From a checkpoint of a small transformer trained on Wikipedia: 103M tokens, 12549 steps.
MLP neurons of a small language model. Each row is named by its layer, matrix (down: output weights) and neuron, and shows model dimensions 48-111. Each number is 128 + 24 x the weight over its row's rms, rounded and kept within 0 to 255. A neuron's up and down rows have the sign that makes its largest values positive.
A block is one neuron, or neurons of one layer that tend to fire together. Before each block is what it responds to, as a language model described it from the Wikipedia text at the highest values.

Description: Verbs after to and auxiliaries. Main verb or its word piece right after infinitive to or an auxiliary (can, has, did), e.g. reach, provide, not; also "ach" pieces (Each, Massachusetts).
L2.down142 [113 125 107 145 130 140 109 100  97 135 103 167 139 107 145 177 165 102 113 128 138 129 144 183 152 117 163 138 153 151 110  67 138 152 121  89 120 115  70 134 155 153 166 130 136 130 111 142 156  85 138 103  88 118 126 145  77  97 148 111 112 145 141 131]
L2.down212 [110 124 128 162 133 104 137 104 141 166 147 107 111  76 103 123 181  98 111 169 113 125 132 125 139 110  97 174 132 118 151 111 149 119 141 123 130 132 145 141 128  97 146 145 142  80 144 143 132 113 145 147 104 159 122 120 124 127 117 138 125 139 152 130]
L2.down255 [122  84 108 127  97 117  94 159 121 120 144 165  93 104 175 111 141 108 137 137 156 171 157 165 166 110 131 148 116 127 117 114 151 143 137 114 127 130 135 114 164 136 117  82 121  88  97 103 124 118 151 182 144 169 121 165 129 137 104 138 149 130 112 162]
L2.down315 [135  95 136 184 119 173 131 106 129 160 131 109 126  89 116  95 120  88 137 145 100 132 106 164 206 108 125 123 113  99 113 144 111 103 120 134 105 138 144 139 125 114 119  88 135 111 153 121 137 146 129  87 141 152 113 130 129 130 131 140 116 157  99 138]
L2.down439 [127 171 103  97 104 148 131 126 160 126 142 109 128 166 123 136 157 145 158 108  91 146 101  69 110 147 137 149 127 140 135 115 147 145  67  90  76 175 100  95 132 151 149 123 125 146 133  77 129 129 117 168 140 120 132 168 129 129 104 161 125 117 143 110]
L2.down491 [155 133 145 161 119 202 105 155 128 174 158 102  72 142 150 127 129  98 118 166 176 146  98 114 122 160 127 133 123 148 164 100 121 139 136 149 157 109 144 132 125 117 108 105  98 131 150 162 107 128 125 136 118 150  95 114 111  97 130 157 121 168 112 178]
L2.down548 [151 122  82 142 143 129 123 123 133 124  81 144  98 114 128 151 145 126 115 118 128 129 153 163 182  92 122 127 162 110 117 186 103 114 129 117 150 134 120 156  73 117 104 158 145 112 128 146 132 141 127 101 179 100 179 114 131 112 112 113 134 125 115 121]
L2.down559 [ 96 148 118 188  99 156 151 135 125 167 133 112  96  94 136  93 143 116 166 128  99 114 106 145 176 130 107 124 134 135 184  85 169 120 118 133 156 167 124 104 105 101 131 149 135 145 157 124 117  87 158 109 111 104 113 118 122 112 127 172 116 164 130 131]

Description: Word fragments and ordinals. Second pieces of words split after short starts like "an", "No", "almo" (an-n-ual, No-ne, almo-st), plus ordinals after the/his (first, second, last).
L11.down393 [150 119 130  67 151 152 126 126 136 180 160 118  98 154 138 123 119 136 128 148 100 145 127 121 100 141 126 149 101 102 112 130 178 125 151 174 149 141 142 179 172 131 154 117 116 131 118 139 131 122 100 115 117  58 105 156  88  97 173 105 102 128 127 102]

Description: Word-piece continuations. Word pieces inside split words (An-other, m-other, gr-ant, large-st, post-erior, line-initial A-s), plus standalone "first" and "post" after "the".
L5.down74 [115 143  96  95 122 162 119 155 145 159 162 118 103 145 123 130 121 124 116 183 111 124  90  57 150 111 118 127 115 145 128 115 101  97 126 121 156 114 148 102 152 113 107  99 102  92 106 150 109 116 139 120 143 133  96 132 132 135 164 156 149 115 148 113]
L5.down88 [132 144 149 109  81 127  92 143 127 157 108 126 183 142 135 129 117 118 120 145 119 121 151 127  96 173 130 138 136 101  94 114 147 118 153 132 123 163 153  88 165 133 130 163 148 126  98 136 115 123 130 152 119 132 134 139  81 153 126 119  79 182 120 161]
L5.down109 [121  88 133  94  94 155 150 168 154 144 107  79 133 129 123 134 135 104 102 130 107 170 144 107 126 119 133 142 104  61 152 115 146 134 134 144  93 104  90  90 103  74 100 129 133 135 133 140  90 161  95 129 104 106  84 122  99 110 129 188 119 116 154 164]
L5.down212 [127 138 160 181  84  97 123 141 111 129 127 165 193 112 110  94 151 116 120 135 185 115 146 144  38 113 100 129 120 147 115 159 108 122 127 159 106 134 111 155 111 116 102 106 105 154 158  84 191  95 119 131 115 120 128 133 104 117 132 116 142 127 145 119]
L5.down354 [ 95 165 113 128  85 136 111 155 188 142 101 145 152 142 118 131 124  80 104 151 134 117 142 169 134 129 156 173 100 107 168 133 139 138 133 123 141 116 151 122 113 131 149 133  81 123 143 154 146  83 112 135 118 132  60 131 123 116 157 151 145  84 143 111]
L5.down469 [166 136 144 105 112  85 121 114 172 131 135 144 107 119  90 122 126 126 129 115 135 103 151 123 120 137 131 151 146  75 123 156 101 120 126 168 172 105 119 119 131  86 112 113 137 158 116 101 138  78  68 122 156  74 101  82 111 113 102 127 143 129 135 116]
L5.down473 [152  95 150 128 163 168 112 150 131 127  58 128 111 134 114 113 160 108 132 104 167 131 151 133  77 151 128 123 131 100 128 136 100 114 112 156 132  70 104 136 169 141  87 123 170 130 140 104 157 124 110 147 128 109  81 123  80 112 115 113 111 158 134 138]
L5.down554 [ 99 144 149 168 110 124 109 126  82 142 154 147 161 108 123 116 129 124 114 133 152 163 171 147 111 145 120 142 142 124 128 150 149 146 145 145 103 142  95 175 101 108 127 144 152 121 119 133 103 136  92 134 165  92 133 122  80  85 117 140 112 134 162 148]

Description: Word-initial verb pieces. First piece or whole form of a common verb or noun right after to, was, or he in narrative text, such as b(ring), make, se(cretary).
L5.down28 [ 71 136  93  95 135 128 116 142 106  94 151 129 126 143  68 178 156 151 141 152 105 143  92 137 111 121 112 110 128 139  92 126 174 163 144 132 142 138 106 129 146 137 115 156 170 130 147  93 134 118 150 170 127 166 124 169 121 123 138 158  93 117 112 114]
L5.down34 [121 131 142  96 125 123 161 168 128 106 149 114 146 138 116 131 140 168 111 135  95 140 176 120 151 129  46 133 145 131 119 112 123 144 137 121 112 115 139 147 123 148 133 124 153 162 130 133 139 126  88 170 139 124 117 141  84 109 139 117 128 137 140 161]
L5.down104 [129 125 143 154 106 146 116 114 131 119 144 124 147 129 129  81 134 124 150 112 118 151 168 132 152 124 169 160 148 125 127 120 163 166 131 101 149  87 124 112 153 119 129 132 128 152 146 109 135 143 147 100  97 129 130 130 168 122 107  93 153 103 115 113]
L5.down196 [119 182 120  61 110 126 124 136 136 134 143 112 122 140 106 137 135 140  96 138 176 133 164  90 113 162 138 119 120 101 156 130 147 143 133 122 124 144 117 139 134 152 136 162 104 149  92 117 147 139 135 161 116 139 135 142 117 130 123 115 135  73 152 123]
L5.down210 [113 129 125 108 153 111 100 116 105 145  91 144 128 110 136  98 114 138 115 146 155 185  74  92  74 157 138 154  83 126 143 163 118 107 111 107 153 149 110 145  88  92  72  88 151 158 131 159 122 103 117 172 139 152 121 128 135 165 109 166 136  82 106 120]
L5.down362 [118  94 131 130 106 105  94 135 127 107 143 127 134 131 131  61 160 144  92 122 137 112 150 110 107 127  80 145 119 160 190  83 100 139 116 120 119 109 124 144 135 166  82 151 127 120 131 127 117 115 132 120 125 168 180  86 137  85 157 145  85 160  85 100]
L5.down423 [122 111 116 127 112 165 115 132 154 115 120 134 158 121 130 124 126 103  95  95 114  98 169  91 132  89 111  99 102 141  97  85 133 153 141 133 160 135 151  77 167 165 109 142 106 121 108 107 169 148 140 132 153 138  95 115 139 145 142 150 134 104 157 136]
L5.down580 [115 125  69 115 124 125  93 144 157 146  90 111 170 103  77 119 125 133 111 147 136 117 107 123  83 132 146 140 125 108 109  92 133 143 156 118 153 124 125  88  98  89 149 120 127 142 147 127 145 107 136 143 125 128  97 107 136 129 106 121 154 117 129 135]

Description: Pre-verb adverbs and particles. Words standing between an auxiliary, modal or subject and the main verb, such as -ly adverb endings, to, be, not, also (has frequently, can be, decided to).
L11.down179 [119 128 113 118 113 130  73 137 148 102 142 106 111 131 135 108 102 128 100 147 144 140 137 107  77  95 116 119 142 132 125 147 100 113 141 153 166 104 144 121 131 121 135 114 138  99 124 117  90 152 126  89 120 146 127 130 111 131 150 122 119 131 141 135]

Description: Separators after numbers. Punctuation right after a number or place name that links to a following value: hyphens in 12-pounder, en dashes in 2006–07, colons in 15:00 and in citation places.
L5.down50 [121 118 169 134 118 153 128 113 110 157 134 137 136 134 128 101 103 172 112 144 108 113  95 121  80 170 100 153 139 162 152 116  91 109 106 108 154 116 160 128 106 150 119  85 101 130 168 119  96 157 112 118  67 114 115 115 131 139  58 138 108 138 146 128]
L5.down60 [143 154 136 110 140 167  96 124 109 154  98 150 152 139 139 160 143 120 105 106 195 117 111 178 113 113 172 144 137 114 167 166 125 122  94 123 117 126 106 174 113 137 123 131 136 144 125 155 116  97 139 103 120 105 139 123 110 123  87 124 111 141 128 123]
L5.down204 [143 177 126  69 132 177  71 113 130 126 129 142 126 106 153 118 121  81  93 116 154 116 117 144 167 117 133 116 131 140 152  54 123 132 138 149 117 153  89  87 119 117 139 136 118 175 121 156 117 117 135  90 128 107 130  98 116 116 160 153 151 135 153 135]
L5.down289 [113 133 149 124 116 177 146 147 137 120 139 156 107 124 135 178 161 134 157 110  92 133 151  58 125 138 126  95 138 116 126  82 174 137 121 136 120 118 112 146 157 131 124 132 124  62 109 128 149 143 170 125 141  95 141 112 110 114 180 145 168 140 117 147]
L5.down427 [142 179 166 118 105 125 180 156 105 117 148 149 173 118 116 126 104 114 125 119 155 163 138 120 151 108 109 155 147 123 107 109 115 139 154 146 143 119 118 143 117  80  81 122  96  97 143 172 128 129 101 109 139 101 107 116 115 114 134  84 117 149 182 130]
L5.down444 [109  93 122 153 120 130 113 124 121 114 118 111 125 152 112 126 135 107 163 172 130 114 129  68  92 139  94  94  95 125 131  96 114  80 127 132 136 132 146 123 143 175  93 130 135 146 187 129 109 203 126 126 105 115 145 104 143  93 149 155 127 165  79 138]
L5.down533 [119 100 126 131 114  97 106 167  99 130 140 138 149 127 145 147 144  93 136  85 147 147 150  83  92 129 136 152 130 132 157 123 125 112 111 165 143 141 113 132  91 150  88 126 104 144  94  92 106 135 131 130 132 134 150  99 109 143 101 114 126 132 129 123]
L5.down627 [106 136 113 141  90 142 140 112 170 127 112 130 200 148 126 144 114 139 127 132 152  93 160 118 182  89 124 144 148 106 118 105 118 161 139 135 112 103 114  70 125 136 111  93 117 136 138 114 142 122 133 110 119 156  35 110  94 113 145 134 165 103 124 115]